config.toml
n_layer = 15
n_head = 10
activation = "silu"
qk_norm = false
attn_scale = 0.125
bias = "none"
lr_mult_o = 2.0
lr_mult_down = 3.0
warmup_steps = 200
steps = 10851
MLP neurons of a small language model. Each row is named by its layer, matrix (up: input weights) and neuron, and shows model dimensions 336-463. Each number is 50 + 10 x the weight over its row's rms, rounded and kept within 0 to 99.
After each neuron's rows, "fires on" lists the tokens most often at its 100 highest values on Wikipedia text that the model never trained on. A number after a token or word is its count.

L3.up818:61 51 44 33 50 41 36 60 38 44 58 53 63 53 39 23 29 42 34 54 45 68 46 31 70 56 42 33 58 55 51 56 62 53 58 65 34 45 57 55 54 44 72 49 46 51 45 71 54 56 29 45 56 44 73 53 50 51 48 61 53 37 54 61 43 53 32 57 41 47 42 54 61 65 50 49 44 70 41 50 53 60 56 60 63 40 73 54 43 76 58 47 52 50 41 57 50 47 59 51 58 52 47 56 66 37 48 53 52 50 50 45 62 39 39 36 34 41 50 44 49 41 41 61 47 47 35 30
fires on: " for" 25, " of" 21, " out" 7, " tongue" 5, " Apps" 4

L3.up2511:71 40 45 45 50 57 57 49 55 51 64 27 50 35 32 56 41 41 43 33 36 57 25 36 47 47 69 41 47 57 50 28 52 47 54 64 45 43 52 55 37 61 68 62 45 43 50 39 33 55 51 54 55 63 65 50 58 42 33 49 42 35 42 47 47 59 57 41 31 41 60 44 55 55 59 67 42 48 64 48 57 71 59 44 45 41 52 65 55 44 35 48 48 48 56 53 42 51 53 61 55 28 54 32 58 41 41 41 42 55 57 54 50 35 49 56 68 38 52 44 67 27 43 59 37 63 54 53
fires on: "ovich" 24, "iy" 9, "rad" 6, "il" 6, "air" 5, "ad" 5

L3.up2096:55 55 68 47 57 57 50 64 46 54 65 47 48 42 50 46 33 65 53 43 57 48 44 48 57 72 38 52 45 60 36 50 68 19 51 56 59 46 37 47 56 53 50 52 30 60 55 53 79 21 47 39 56 53 43 49 37 53 58 55 36 37 54 52 55 50 43 70 49 39 47 36 60 42 46 48 53 39 49 63 51 45 35 41 59 52 66 37 63 53 55 58 51 63 32 57 48 55 52 66 43 47 70 49 40 34 64 57 60 56 64 58 44 42 41 42 59 55 43 49 36 42 47 49 53 61 54 57
fires on: " to" 26, "u" 9, " in" 9, "–" 8, "h" 6, " century" 5

L3.up127:53 53 49 58 37 69 52 45 62 55 67 59 64 59 54 61 57 55 50 46 51 53 55 43 59 61 52 51 71 57 51 38 48 47 38 68 55 47 29 60 62 37 58 49 60 46 42 50 65 58 41 38 54 54 56 44 62 34 35 57 56 46 57 58 61 46 51 32 42 36 48 33 57 42 55 45 45 43 60 42 38 52 25 56 41 61 61 45 59 52 47 55 44 55 49 56 52 50 59 50 64 39 61 54 41 59 58 48 64 54 51 44 49 47 61 45 48 38 40 51 61 37 49 43 58 66 44 47
fires on: "\n" 24, " This" 23, " this" 22, " that" 5, "an" 4

L3.up1064:38 53 36 38 61 49 59 49 53 50 26 46 51 41 40 45 31 58 60 65 46 57 65 69 53 49 61 65 47 49 48 36 49 62 46 36 58 44 65 51 41 66 49 34 40 57 41 40 50 41 34 64 56 41 50 57 49 54 51 59 59 62 65 67 46 48 47 49 54 63 30 33 61 52 50 42 45 67 49 50 52 51 45 55 49 73 52 29 43 46 69 58 63 52 34 30 53 48 65 54 33 48 39 57 47 68 37 49 38 34 45 56 57 45 52 61 46 45 40 53 63 68 48 45 43 41 51 43
fires on: " of" 35, " than" 11, "iz" 5, "ing" 4

L3.up2218:35 61 49 41 61 49 36 65 62 44 50 66 57 44 67 46 57 45 71 35 51 54 47 72 50 24 44 57 42 56 51 54 79 61 40 59 51 64 52 56 62 60 61 56 50 36 49 53 71 46 61 65 57 57 42 53 41 41 39 47 54 45 46 57 57 46 45 52 37 46 58 58 39 45 45 30 48 33 60 29 36 37 50 49 58 39 64 52 46 58 41 62 34 57 35 57 52 57 41 47 43 56 52 42 48 52 52 57 38 49 44 57 62 46 35 31 39 54 42 47 47 46 42 52 67 44 57 58
fires on: " of" 39, "ot" 8, " my" 7, " Your" 6, " My" 4

L3.up1500:47 33 47 65 46 66 48 37 55 59 51 68 44 38 43 67 61 37 44 42 50 77 66 57 48 60 43 70 81 35 42 64 41 43 41 67 51 56 49 52 60 39 56 60 51 38 58 52 44 49 60 49 41 47 37 51 65 46 50 59 62 58 50 74 50 34 59 54 48 36 38 57 55 54 57 45 42 73 65 36 42 59 37 42 46 43 53 37 51 54 59 49 55 43 35 45 52 61 64 44 43 55 52 39 42 30 65 52 63 30 40 49 54 52 50 46 49 46 55 53 54 53 37 58 57 60 56 64
fires on: " this" 40, " that" 14, " This" 14, " next" 7

L3.up806:30 49 63 54 56 45 50 57 49 47 38 45 47 43 53 41 38 61 59 42 52 67 56 62 52 45 51 75 51 33 67 33 34 53 48 45 61 48 46 43 64 40 53 58 53 51 60 54 43 52 44 61 53 58 35 55 45 52 45 71 52 38 43 39 39 61 39 60 49 38 49 54 57 41 57 54 50 54 39 63 51 56 34 45 26 38 45 49 60 72 53 80 55 56 49 48 44 62 41 44 47 49 42 57 55 46 36 52 39 33 66 58 62 48 46 65 52 51 34 58 51 62 50 38 57 50 27 62
fires on: "\n" 65, "." 14, "," 7, "==" 6

L3.up327:67 57 66 55 33 48 68 40 43 43 54 62 61 45 42 34 43 49 65 58 44 52 39 74 35 59 56 56 45 60 42 50 55 42 35 38 38 32 44 26 66 55 55 43 40 53 33 58 59 55 50 44 50 66 67 41 47 44 55 53 37 44 41 54 69 51 59 60 53 45 44 49 42 62 51 51 32 61 61 54 63 53 62 54 69 33 57 64 49 39 53 45 40 63 33 49 64 60 40 42 49 44 50 33 47 62 54 59 45 55 53 53 63 50 42 24 54 44 55 37 61 38 44 65 50 50 66 24
fires on: " by" 28, " of" 18, "s" 15, "er" 4, " I" 4

L3.up2439:57 53 48 53 56 45 60 57 61 64 54 47 34 50 51 59 52 48 60 41 59 65 48 53 32 48 51 47 48 43 56 44 35 41 71 53 57 62 59 48 58 51 65 52 59 35 37 52 49 50 53 55 58 51 22 49 39 41 51 64 59 48 53 62 42 40 57 55 51 60 40 50 51 44 64 55 46 50 35 64 38 63 62 42 50 56 67 45 47 38 67 65 49 50 23 49 56 49 63 60 37 40 38 36 58 47 56 47 47 66 44 57 54 37 61 41 46 64 58 72 46 63 52 49 55 57 60 45
fires on: "==" 71, "." 12, " ==" 9

L3.up1955:66 44 62 37 42 56 44 45 60 73 66 50 50 47 61 30 59 47 45 53 39 58 50 43 42 58 37 52 50 60 59 41 50 35 47 58 38 53 56 47 64 62 42 55 49 30 51 42 53 39 49 62 48 59 53 50 34 41 42 39 64 47 45 56 55 26 41 68 77 54 30 55 54 60 54 61 74 59 37 48 56 54 53 43 41 36 57 42 62 44 51 65 42 54 44 63 58 45 57 57 44 62 64 29 20 60 41 62 50 61 54 42 55 44 36 54 53 46 62 47 45 45 40 61 49 46 62 55
fires on: " in" 21, "id" 15, "–" 9, "in" 5, " since" 5, " from" 5

L3.up1823:50 42 51 47 50 29 41 42 59 55 47 47 65 55 43 57 46 63 40 56 60 27 57 44 53 51 64 59 53 44 54 57 51 54 37 51 63 67 37 42 40 55 51 51 35 53 37 44 36 56 63 42 52 54 71 52 51 45 32 40 37 72 48 48 53 43 57 62 46 54 70 57 55 41 65 56 44 49 60 56 55 49 37 19 62 51 67 37 55 48 53 45 56 39 32 54 66 57 64 44 54 44 58 46 41 26 44 44 39 51 46 35 33 44 61 43 46 49 47 59 42 48 59 38 24 43 55 51
fires on: " of" 32, " before" 12, " by" 12, " to" 11, " still" 6, " above" 5

L3.up1628:44 63 31 55 26 39 51 65 59 43 50 52 54 53 65 62 31 52 39 57 54 47 52 55 45 38 68 68 30 41 49 47 44 59 43 41 43 52 43 42 41 67 31 38 49 52 42 57 49 62 62 45 56 56 58 69 37 64 46 45 36 50 62 42 48 40 50 52 57 52 42 57 56 67 34 61 42 43 58 46 48 53 42 25 77 52 42 65 53 52 61 59 55 51 61 58 34 74 53 58 56 41 53 48 56 36 45 45 56 51 57 64 50 42 47 33 45 46 42 58 67 48 69 50 57 39 53 52
fires on: " |" 29, "." 21, ":" 14, " of" 7, " by" 4

L3.up2486:44 48 49 60 52 59 56 44 37 48 47 54 56 59 60 59 52 51 47 47 40 50 31 48 49 50 55 55 71 45 35 50 58 45 39 40 43 52 48 57 43 56 43 63 64 40 36 30 62 50 81 42 47 34 56 60 55 34 40 38 34 40 56 51 53 44 33 60 49 42 47 50 57 39 45 42 56 43 55 58 60 30 42 39 55 57 56 50 39 57 58 40 32 62 41 54 39 40 57 46 46 58 53 49 62 52 55 54 48 38 42 63 57 59 46 42 46 52 49 51 38 33 79 50 68 56 53 66
fires on: " 0" 45, " 1" 8, " lamp" 6, " flash" 4

L3.up2024:56 44 50 47 66 51 49 44 61 64 38 54 45 47 53 49 35 58 52 47 48 38 54 53 42 49 55 63 46 53 56 52 40 53 46 46 35 47 59 51 49 55 40 56 44 49 45 40 43 59 62 60 64 40 41 43 29 53 42 41 43 51 50 40 34 45 58 50 47 34 55 59 50 39 63 52 58 33 49 61 42 43 49 47 51 58 46 35 49 55 46 43 36 51 55 64 45 48 60 53 40 71 60 49 42 37 44 47 54 51 63 57 62 57 56 39 42 56 45 64 36 59 53 42 52 43 46 49
fires on: "\n" 24, "Personal" 6, " Other" 6, " other" 6, "est" 4, " great" 4

L3.up995:51 53 36 31 39 50 46 49 51 43 50 56 43 53 64 51 57 57 60 37 37 55 55 68 44 48 55 66 58 44 35 34 62 52 45 59 64 49 36 59 39 57 41 56 46 56 59 55 56 63 51 41 51 63 54 69 38 53 45 40 38 54 50 51 34 39 48 50 72 57 62 65 47 42 48 59 27 63 67 43 50 52 55 51 56 38 48 58 58 40 64 59 47 36 62 73 62 58 34 37 40 64 57 46 49 43 48 36 54 59 42 46 46 34 52 47 35 41 52 41 58 41 47 54 36 50 55 28
fires on: "D" 21, " D" 20, " d" 11, " newly" 5, " Vid" 4

L3.up418:50 42 49 43 57 54 41 52 43 56 34 44 29 61 64 52 30 71 49 31 43 75 43 55 48 56 54 51 36 43 63 28 46 46 66 41 55 55 64 56 62 57 71 46 24 44 54 53 36 42 47 58 65 37 31 59 45 45 53 46 71 41 38 54 28 50 75 53 40 61 39 51 59 58 65 40 45 43 37 63 53 52 59 31 44 52 52 52 52 63 61 45 62 40 32 38 47 46 39 34 33 47 33 55 38 46 70 36 39 37 37 52 55 46 66 42 44 65 46 59 47 51 58 62 55 42 49 46
fires on: "==" 49, "\n" 18, " ==" 14, "." 14

L3.up2230:58 43 60 33 50 36 36 54 55 49 42 41 77 58 60 49 43 65 37 56 44 42 51 49 74 41 58 49 59 49 53 45 37 42 47 45 56 65 45 36 59 63 57 55 51 41 63 47 38 71 44 50 45 29 49 50 45 46 59 67 61 42 48 50 57 28 74 58 67 52 47 54 47 69 53 43 48 42 59 53 64 39 37 33 52 52 40 61 62 49 51 62 48 64 62 45 60 41 54 65 43 40 47 45 35 28 61 39 30 52 46 50 57 58 48 52 51 70 59 63 68 64 52 48 56 52 50 56
fires on: "==" 67, "===" 15, " ===" 7

L3.up2369:61 31 56 50 42 31 41 51 46 43 61 58 46 31 53 44 42 53 52 41 46 47 64 64 44 46 71 51 50 44 71 58 40 63 44 37 52 58 68 40 62 51 56 52 49 33 42 45 60 54 50 34 45 59 29 45 58 38 63 41 59 52 41 64 61 61 35 44 35 49 48 46 39 58 59 57 32 60 52 52 38 54 36 49 49 49 55 45 47 58 48 58 44 51 46 47 53 55 35 46 54 43 42 54 41 30 40 47 68 27 51 69 70 72 42 48 66 70 47 47 33 64 41 47 68 43 44 56
fires on: "," 43, "\n" 31, " where" 17

L3.up196:51 57 45 61 45 53 57 53 50 56 57 46 45 74 62 46 50 55 57 55 48 43 61 63 53 16 52 63 33 36 60 48 57 68 50 40 62 39 48 40 57 25 53 60 34 55 45 60 59 49 51 52 54 50 51 47 44 65 54 58 55 57 54 44 68 45 50 59 55 47 51 56 44 66 56 54 46 54 44 58 48 55 46 58 60 30 63 61 61 61 42 39 58 63 40 61 63 52 43 55 41 32 49 51 57 39 44 54 45 50 40 58 31 55 59 52 55 43 31 50 66 42 53 24 42 39 58 50
fires on: " of" 57, " lead" 5, " G" 4

L3.up1570:57 52 58 57 44 49 70 43 51 46 25 70 43 46 42 35 67 47 52 64 45 57 55 55 56 39 46 34 44 41 38 50 52 69 48 62 45 45 30 40 37 69 62 55 61 68 26 56 59 44 45 31 44 56 58 40 38 55 61 38 40 49 43 52 54 59 43 43 49 63 44 50 51 61 51 45 44 45 44 56 83 41 41 55 64 60 55 45 46 44 41 59 54 32 44 59 63 37 60 57 51 54 58 49 44 42 33 47 54 50 54 53 63 46 46 45 38 47 54 40 47 49 51 65 40 52 45 53
fires on: "er" 13, "s" 12, "en" 11, " to" 11, ":" 10, "le" 4

L3.up2533:43 51 44 51 60 35 46 54 55 75 34 46 64 45 56 43 26 55 46 28 54 59 47 51 49 47 53 45 43 49 47 58 48 62 62 52 40 49 56 53 52 49 49 56 55 45 55 35 56 78 46 46 34 32 33 56 42 50 43 59 59 57 63 43 44 39 76 61 48 55 45 56 52 47 43 53 49 46 52 68 52 44 45 42 53 42 45 52 57 49 55 62 49 58 53 39 48 55 45 47 53 36 44 46 50 44 54 19 33 24 42 62 57 43 27 45 59 78 59 46 37 74 51 44 61 46 55 47
fires on: "==" 90

L3.up391:58 50 38 51 33 60 68 41 59 64 63 41 46 44 52 55 56 42 44 53 39 38 67 41 54 36 65 40 59 53 45 47 70 66 60 51 26 62 55 34 47 55 54 34 55 49 66 55 50 41 52 66 47 41 53 45 49 44 48 46 61 41 49 38 47 51 45 47 21 43 28 61 35 29 51 40 34 38 48 43 60 52 40 55 60 42 55 69 61 43 26 73 62 63 40 60 51 70 57 67 49 53 31 45 48 61 49 35 38 64 65 59 55 59 50 40 39 71 48 40 48 49 60 69 71 64 57 48
fires on: "," 74, ";" 17, ".;" 4

L3.up938:54 48 38 59 44 30 43 63 47 59 56 59 64 41 39 57 41 38 47 55 40 54 32 48 65 62 48 42 61 62 45 48 48 46 63 63 59 38 51 78 36 59 48 44 48 67 44 41 48 52 61 42 64 55 69 39 50 53 50 55 46 63 60 48 61 59 25 54 34 53 58 47 66 45 54 47 49 52 50 45 54 52 47 55 49 47 68 38 52 57 36 42 42 49 41 54 45 33 50 62 67 59 56 46 46 48 45 73 54 56 51 49 49 41 60 50 44 45 60 70 65 57 46 51 42 41 44 60
fires on: " of" 36, " to" 13, " for" 10, " described" 8

L3.up463:36 51 44 46 43 46 69 57 60 63 42 53 41 52 63 29 50 49 50 23 31 44 47 53 42 53 56 46 45 53 49 40 46 71 48 60 54 63 49 37 64 61 48 24 39 64 52 46 44 36 32 34 49 55 41 57 62 46 70 55 61 49 54 56 69 40 56 55 45 49 47 57 39 41 64 41 48 54 41 50 59 50 52 39 44 56 52 33 48 47 60 55 50 51 45 54 68 51 79 48 47 53 50 47 48 40 36 70 55 40 51 37 51 65 47 64 46 65 45 47 58 50 68 67 42 66 56 52
fires on: " of" 18, " to" 14, " in" 9, " form" 5, "ing" 4

L3.up1867:51 71 51 49 44 68 51 73 60 23 53 55 56 51 64 45 57 44 54 47 33 43 36 48 66 49 38 45 48 59 56 26 47 33 49 39 37 61 66 46 35 59 47 48 61 48 44 44 50 68 35 50 43 48 58 29 46 46 52 69 58 43 44 61 32 44 56 56 73 50 39 54 51 36 49 61 47 62 50 49 43 59 54 53 63 54 49 58 57 55 33 49 45 36 57 64 52 37 56 56 57 60 48 59 59 47 39 42 49 60 63 41 65 30 62 57 62 54 44 45 53 46 40 63 47 46 37 40
fires on: "-" 29, " University" 9, "U" 7, ":" 5, " Festival" 4, "s" 4

L3.up1195:67 41 61 52 53 39 58 43 49 64 55 69 52 45 46 63 42 68 64 53 51 47 63 63 45 69 62 61 44 66 42 43 47 47 47 54 61 45 59 51 24 52 52 67 59 54 51 48 46 54 55 48 51 56 28 57 51 49 41 48 60 47 44 52 51 56 52 52 46 59 80 39 50 36 51 42 44 70 43 61 43 53 31 48 54 42 66 53 52 58 43 45 66 46 40 34 65 28 47 49 56 54 32 34 55 78 70 49 67 43 69 40 58 63 46 54 45 37 54 57 51 27 50 36 55 55 57 42
fires on: " of" 35, "mar" 6, " Stand" 5, " mi" 5

L3.up323:47 59 57 46 63 43 33 51 72 57 49 39 57 51 55 48 58 59 36 50 66 43 45 57 59 51 41 61 42 51 54 57 52 56 43 56 49 52 53 63 69 57 45 45 44 20 39 53 70 47 43 50 41 47 40 50 46 38 43 33 39 46 46 45 51 56 53 47 52 39 58 53 50 49 48 64 18 56 38 53 33 40 57 49 80 53 65 52 52 53 41 53 65 39 51 49 37 58 52 52 54 31 37 68 42 51 57 42 43 42 38 52 54 49 60 48 57 54 41 53 52 54 41 43 70 49 50 57
fires on: " of" 20, "us" 15, " in" 14, "==" 9, " on" 8, "," 6

L3.up852:18 55 51 54 46 50 47 43 48 65 38 51 49 45 63 56 31 46 40 36 51 55 71 66 73 72 55 59 62 56 57 45 61 67 39 53 63 46 49 56 58 54 46 47 44 48 47 50 50 38 61 44 51 21 38 56 61 53 42 40 40 57 63 52 50 42 44 41 55 45 45 38 56 44 38 57 51 50 57 52 47 40 55 36 71 52 65 45 63 51 52 74 55 40 68 53 43 44 55 41 41 60 53 42 61 55 53 57 34 65 43 54 36 40 54 65 52 39 76 52 75 36 75 44 43 40 44 56
fires on: " only" 33, " both" 14, " never" 4, " number" 4

L3.up64:37 39 44 51 58 74 59 60 49 43 37 42 47 68 38 50 48 49 44 41 62 46 65 61 58 57 37 48 50 59 58 62 48 53 53 61 48 30 48 48 63 45 55 65 36 67 46 50 56 57 60 51 54 72 66 38 62 62 57 45 44 58 33 68 47 52 56 68 54 46 47 38 65 48 69 65 64 47 52 75 23 55 42 51 51 58 48 55 68 60 50 45 34 41 67 40 49 36 55 61 54 49 61 48 61 50 40 53 43 56 54 42 47 39 58 52 44 59 46 63 46 53 69 40 50 52 52 43
fires on: "2" 32, "L" 17, "C" 10, "15" 5, "D" 5, "3" 4

L3.up1877:61 55 67 46 41 41 62 59 62 75 50 63 53 60 46 59 43 23 47 55 35 61 54 47 49 51 48 67 43 66 49 44 54 57 57 46 50 52 47 40 65 59 41 57 49 44 47 65 49 60 66 43 31 49 57 48 54 37 57 52 53 45 42 57 47 43 45 44 50 43 50 46 51 44 40 40 40 54 54 76 68 35 41 52 42 48 58 40 42 59 55 69 29 47 58 49 62 47 44 32 30 55 63 51 28 41 49 47 33 55 53 46 63 31 56 39 47 45 51 35 55 54 46 46 52 58 44 36
fires on: "–" 25, "in" 9, "l" 7, " Lake" 7, " Hapoel" 4

L3.up2549:26 62 46 55 57 49 53 44 62 51 52 44 53 62 78 39 50 43 54 39 65 36 40 44 41 27 50 36 55 46 52 27 32 41 48 49 45 57 57 57 34 55 39 50 36 47 52 47 47 66 45 49 58 65 57 39 33 57 48 49 71 44 64 48 41 47 33 61 51 60 44 61 60 63 32 65 52 44 55 53 43 55 45 40 51 27 54 54 60 70 54 52 42 51 66 54 41 51 38 57 37 37 63 54 50 48 41 42 53 45 44 28 50 44 52 56 39 39 58 58 53 40 59 37 48 44 54 45
fires on: ":" 59, ";" 8, "st" 6

L3.up1657:39 51 45 54 53 50 51 48 59 55 44 48 58 52 41 48 46 31 47 60 49 54 49 59 41 58 43 41 42 72 28 49 38 51 46 59 50 57 34 43 52 59 35 37 47 26 47 68 53 53 56 53 44 48 44 46 55 57 43 65 47 44 50 56 51 50 33 55 41 63 47 54 53 45 66 55 48 40 38 49 31 47 50 72 37 47 53 56 65 47 62 50 37 52 38 52 48 51 53 66 47 67 55 37 46 59 61 42 64 53 52 44 54 47 60 69 76 35 54 48 67 50 34 49 52 55 45 49
fires on: "g" 19, "G" 11, " return" 10, " Government" 6, " g" 6

L3.up71:39 51 46 48 49 66 44 51 49 45 46 48 60 64 56 44 51 59 40 35 40 45 33 35 48 39 71 34 46 51 52 53 43 44 61 49 41 51 58 54 55 57 58 38 60 39 55 47 56 54 62 53 38 59 39 57 39 60 53 47 48 41 65 37 53 46 46 51 53 39 47 33 55 72 37 65 51 68 56 45 64 39 37 62 47 37 40 56 43 46 52 53 50 51 42 57 44 59 50 58 47 50 44 46 59 56 51 35 46 59 55 48 40 41 50 26 35 45 48 43 53 56 63 55 50 53 58 41
fires on: " |" 56, " /" 10, "," 6, " of" 4, " Gar" 4

L3.up227:44 49 51 37 57 64 42 53 36 68 25 35 53 76 49 42 47 36 60 60 47 46 42 72 49 52 52 56 45 55 51 54 52 57 65 61 52 53 45 54 43 28 36 55 52 45 53 57 43 54 50 58 35 61 50 47 50 45 53 32 54 51 55 50 41 37 69 57 72 37 43 47 60 64 61 29 42 64 54 36 57 47 50 27 62 69 52 43 51 68 51 43 57 52 53 45 52 58 62 43 22 26 60 55 30 53 58 60 34 47 44 49 63 58 72 37 38 40 56 52 32 44 52 50 45 43 45 59
fires on: " not" 15, " =" 13, " only" 13, " of" 8, "==" 7, ":" 6

L3.up1537:28 57 36 40 55 43 64 66 47 60 44 45 54 45 56 40 35 47 50 58 50 51 46 77 70 45 48 66 50 55 55 44 69 83 60 58 49 57 54 53 63 49 62 67 51 46 57 39 49 48 51 45 56 48 40 58 55 61 49 61 57 47 34 49 47 32 48 51 47 57 46 40 66 60 43 47 47 41 33 57 71 62 51 42 51 44 43 48 53 59 57 68 27 57 48 42 57 58 43 68 49 59 67 52 73 34 39 36 50 40 28 42 41 45 40 47 66 49 47 61 57 39 38 37 44 34 47 35
fires on: " of" 70, " only" 9

L3.up1999:49 60 53 52 52 44 37 46 62 46 39 65 65 60 68 41 44 53 61 42 35 52 37 39 37 31 55 56 59 67 54 49 77 62 38 23 50 47 59 63 59 48 49 39 36 47 42 49 39 55 56 31 45 58 52 40 41 52 37 55 32 52 66 54 39 62 28 51 53 50 45 54 40 72 40 78 63 49 41 46 47 67 49 49 51 48 54 48 35 55 55 50 44 37 42 50 49 57 58 56 54 57 45 48 72 58 59 52 29 43 67 33 50 43 49 51 47 55 59 47 67 35 46 34 54 40 66 44
fires on: "-" 70, ";" 7, " min" 6

L3.up1772:48 54 48 29 57 59 51 49 59 44 63 44 43 63 49 48 48 61 45 74 55 55 47 42 37 49 47 41 37 48 44 35 44 44 40 49 48 57 38 52 33 53 53 31 54 26 51 50 54 46 39 67 61 55 55 50 38 47 37 56 59 33 61 42 43 31 49 39 51 38 59 45 50 32 75 55 44 56 40 57 52 44 47 54 47 54 41 43 58 47 53 46 54 44 31 40 44 64 46 48 63 41 60 49 29 55 52 61 54 40 42 50 67 46 40 51 47 53 52 50 63 53 56 52 32 55 48 60
fires on: " season" 21, " team" 10, " career" 9, "G" 6, "R" 5, "g" 4

L3.up740:57 45 57 48 41 40 53 49 46 53 48 37 61 67 38 57 42 27 44 42 50 72 65 53 45 49 59 47 51 56 36 56 61 47 33 31 42 62 49 48 40 59 45 59 62 24 41 65 35 49 53 49 51 50 66 34 35 43 35 26 38 31 46 51 60 51 46 39 47 49 46 57 49 50 63 55 42 35 51 42 74 44 66 62 60 34 55 57 53 72 45 53 46 32 50 44 49 48 46 55 55 47 40 50 57 61 60 49 42 45 51 47 60 42 37 47 51 54 57 50 32 46 42 58 59 60 63 46
fires on: "." 39, " |" 20, ";" 12

L3.up2074:47 51 39 38 43 50 40 64 74 69 32 47 75 62 53 59 59 52 41 36 47 48 48 67 65 27 43 53 53 63 53 43 45 47 57 49 35 57 59 52 72 48 64 51 63 33 58 50 53 61 49 47 44 39 46 39 53 58 53 45 48 56 65 33 50 39 56 51 51 46 43 43 43 61 44 58 53 42 32 56 54 64 46 40 46 46 64 44 51 48 65 45 63 45 54 67 42 58 53 55 65 41 58 61 46 31 46 42 47 51 64 53 63 49 63 51 74 44 47 39 65 40 57 49 47 45 55 53
fires on: "est" 14, "0" 11, " only" 10, " character" 9, " first" 4, "ory" 4

L3.up528:57 48 27 52 43 40 45 51 68 58 57 49 41 78 42 55 51 49 58 41 48 59 63 48 42 52 52 60 50 57 58 47 32 72 63 51 55 49 63 37 41 37 59 54 51 48 58 53 63 67 42 63 52 57 27 42 30 57 65 52 51 55 46 41 40 44 51 51 60 52 51 50 33 45 57 60 48 64 46 44 63 47 46 57 45 46 58 59 53 44 43 70 63 62 46 61 59 49 56 47 51 58 56 51 65 58 45 44 48 46 46 53 42 53 60 40 61 34 48 57 44 55 69 43 54 39 37 50
fires on: " of" 41, "\n" 17, "===" 8, "ir" 6, "'" 5

L3.up1516:44 28 63 45 40 33 46 41 36 42 50 53 41 48 41 56 44 44 44 35 59 32 57 43 24 54 46 60 47 52 63 48 41 52 45 51 46 45 55 43 51 55 51 63 37 39 41 51 38 58 49 44 55 29 49 59 37 39 29 40 40 53 50 62 55 67 55 61 49 47 44 46 44 49 51 50 58 56 42 54 35 37 47 62 57 49 51 59 62 62 42 61 45 58 48 50 53 66 56 54 25 65 47 44 23 62 47 49 32 48 44 51 57 50 38 40 48 45 59 61 35 66 61 52 59 46 54 65
fires on: " where" 29, "," 22, " such" 15, ";" 11, " that" 8

L3.up752:63 42 61 38 45 48 48 66 45 57 41 37 50 56 32 53 33 44 66 56 54 56 48 62 52 72 65 52 42 51 42 61 45 32 41 62 42 55 43 44 56 51 46 49 38 66 50 55 64 39 44 60 61 65 46 54 56 53 43 47 61 36 41 55 54 47 46 53 30 33 39 36 52 34 60 61 65 50 38 57 41 66 59 42 48 65 55 51 45 46 57 60 49 50 56 55 55 46 26 67 31 45 46 44 40 40 44 61 70 35 42 56 54 58 61 46 52 50 45 43 46 45 51 42 49 32 52 52
fires on: "1" 13, "3" 11, "6" 8, "2" 7, " 1" 6, "4" 6

L3.up1083:38 57 55 59 48 53 68 38 63 50 51 52 85 62 50 53 54 35 41 45 38 59 36 37 43 68 59 54 56 36 44 54 46 53 60 78 43 44 51 49 50 59 39 40 53 51 42 52 35 45 45 33 54 36 40 43 44 36 52 40 44 56 47 48 44 66 49 46 29 56 64 53 49 45 57 45 36 52 52 42 61 58 52 50 48 48 64 41 58 51 48 45 40 43 51 66 28 45 38 71 44 44 48 55 43 42 48 48 52 50 36 46 59 34 56 58 55 43 50 65 50 32 52 52 48 47 35 42
fires on: " to" 24, " of" 21, " due" 21, " by" 11, " Despite" 6

L3.up1267:48 46 49 39 34 60 45 43 45 60 35 51 54 57 50 51 43 50 53 38 51 50 64 54 29 42 32 56 43 43 77 36 38 35 52 60 34 56 45 35 42 60 60 55 57 33 66 48 51 57 34 42 53 58 55 64 40 45 49 46 46 45 63 59 53 56 51 52 58 37 66 39 50 37 62 45 49 63 49 54 50 56 43 46 53 48 40 42 61 63 52 49 54 51 46 65 65 59 48 61 44 54 54 57 33 40 39 62 39 22 53 54 68 60 22 61 52 33 43 70 38 55 41 53 60 55 54 50
fires on: "," 43, " life" 10, " since" 6, " that" 6, "ath" 4

L3.up500:38 40 70 53 77 37 51 73 63 62 43 51 27 54 47 49 29 43 59 40 34 45 28 58 50 45 47 69 51 51 47 45 30 67 65 49 47 45 42 44 46 64 48 55 40 56 41 61 46 48 47 52 59 49 39 56 35 50 59 54 55 48 48 49 57 48 40 68 38 53 53 53 59 53 43 59 51 52 45 60 47 36 53 42 58 51 59 35 40 45 40 32 76 51 69 49 54 60 54 31 41 43 46 45 40 42 54 62 42 50 46 59 48 49 60 63 50 57 76 49 40 66 44 46 56 49 44 54
fires on: ":" 50, "==" 18, " with" 8, "'," 5, "-" 4, " despite" 4

L3.up1324:54 43 38 57 57 64 50 48 58 51 54 43 39 52 34 37 30 47 54 47 61 53 49 61 38 54 50 46 35 53 45 59 37 71 59 50 45 35 42 28 36 54 61 76 57 63 43 46 46 47 45 67 55 66 38 63 50 45 55 45 46 49 55 58 53 48 45 44 67 49 56 57 55 49 62 58 46 49 38 48 52 46 49 66 44 52 43 33 45 44 53 64 45 56 55 49 43 42 66 64 55 56 47 69 35 45 44 58 43 34 63 59 73 55 62 53 40 55 57 48 58 53 53 46 66 41 63 57
fires on: "\n" 61, " \"" 17, ".'" 4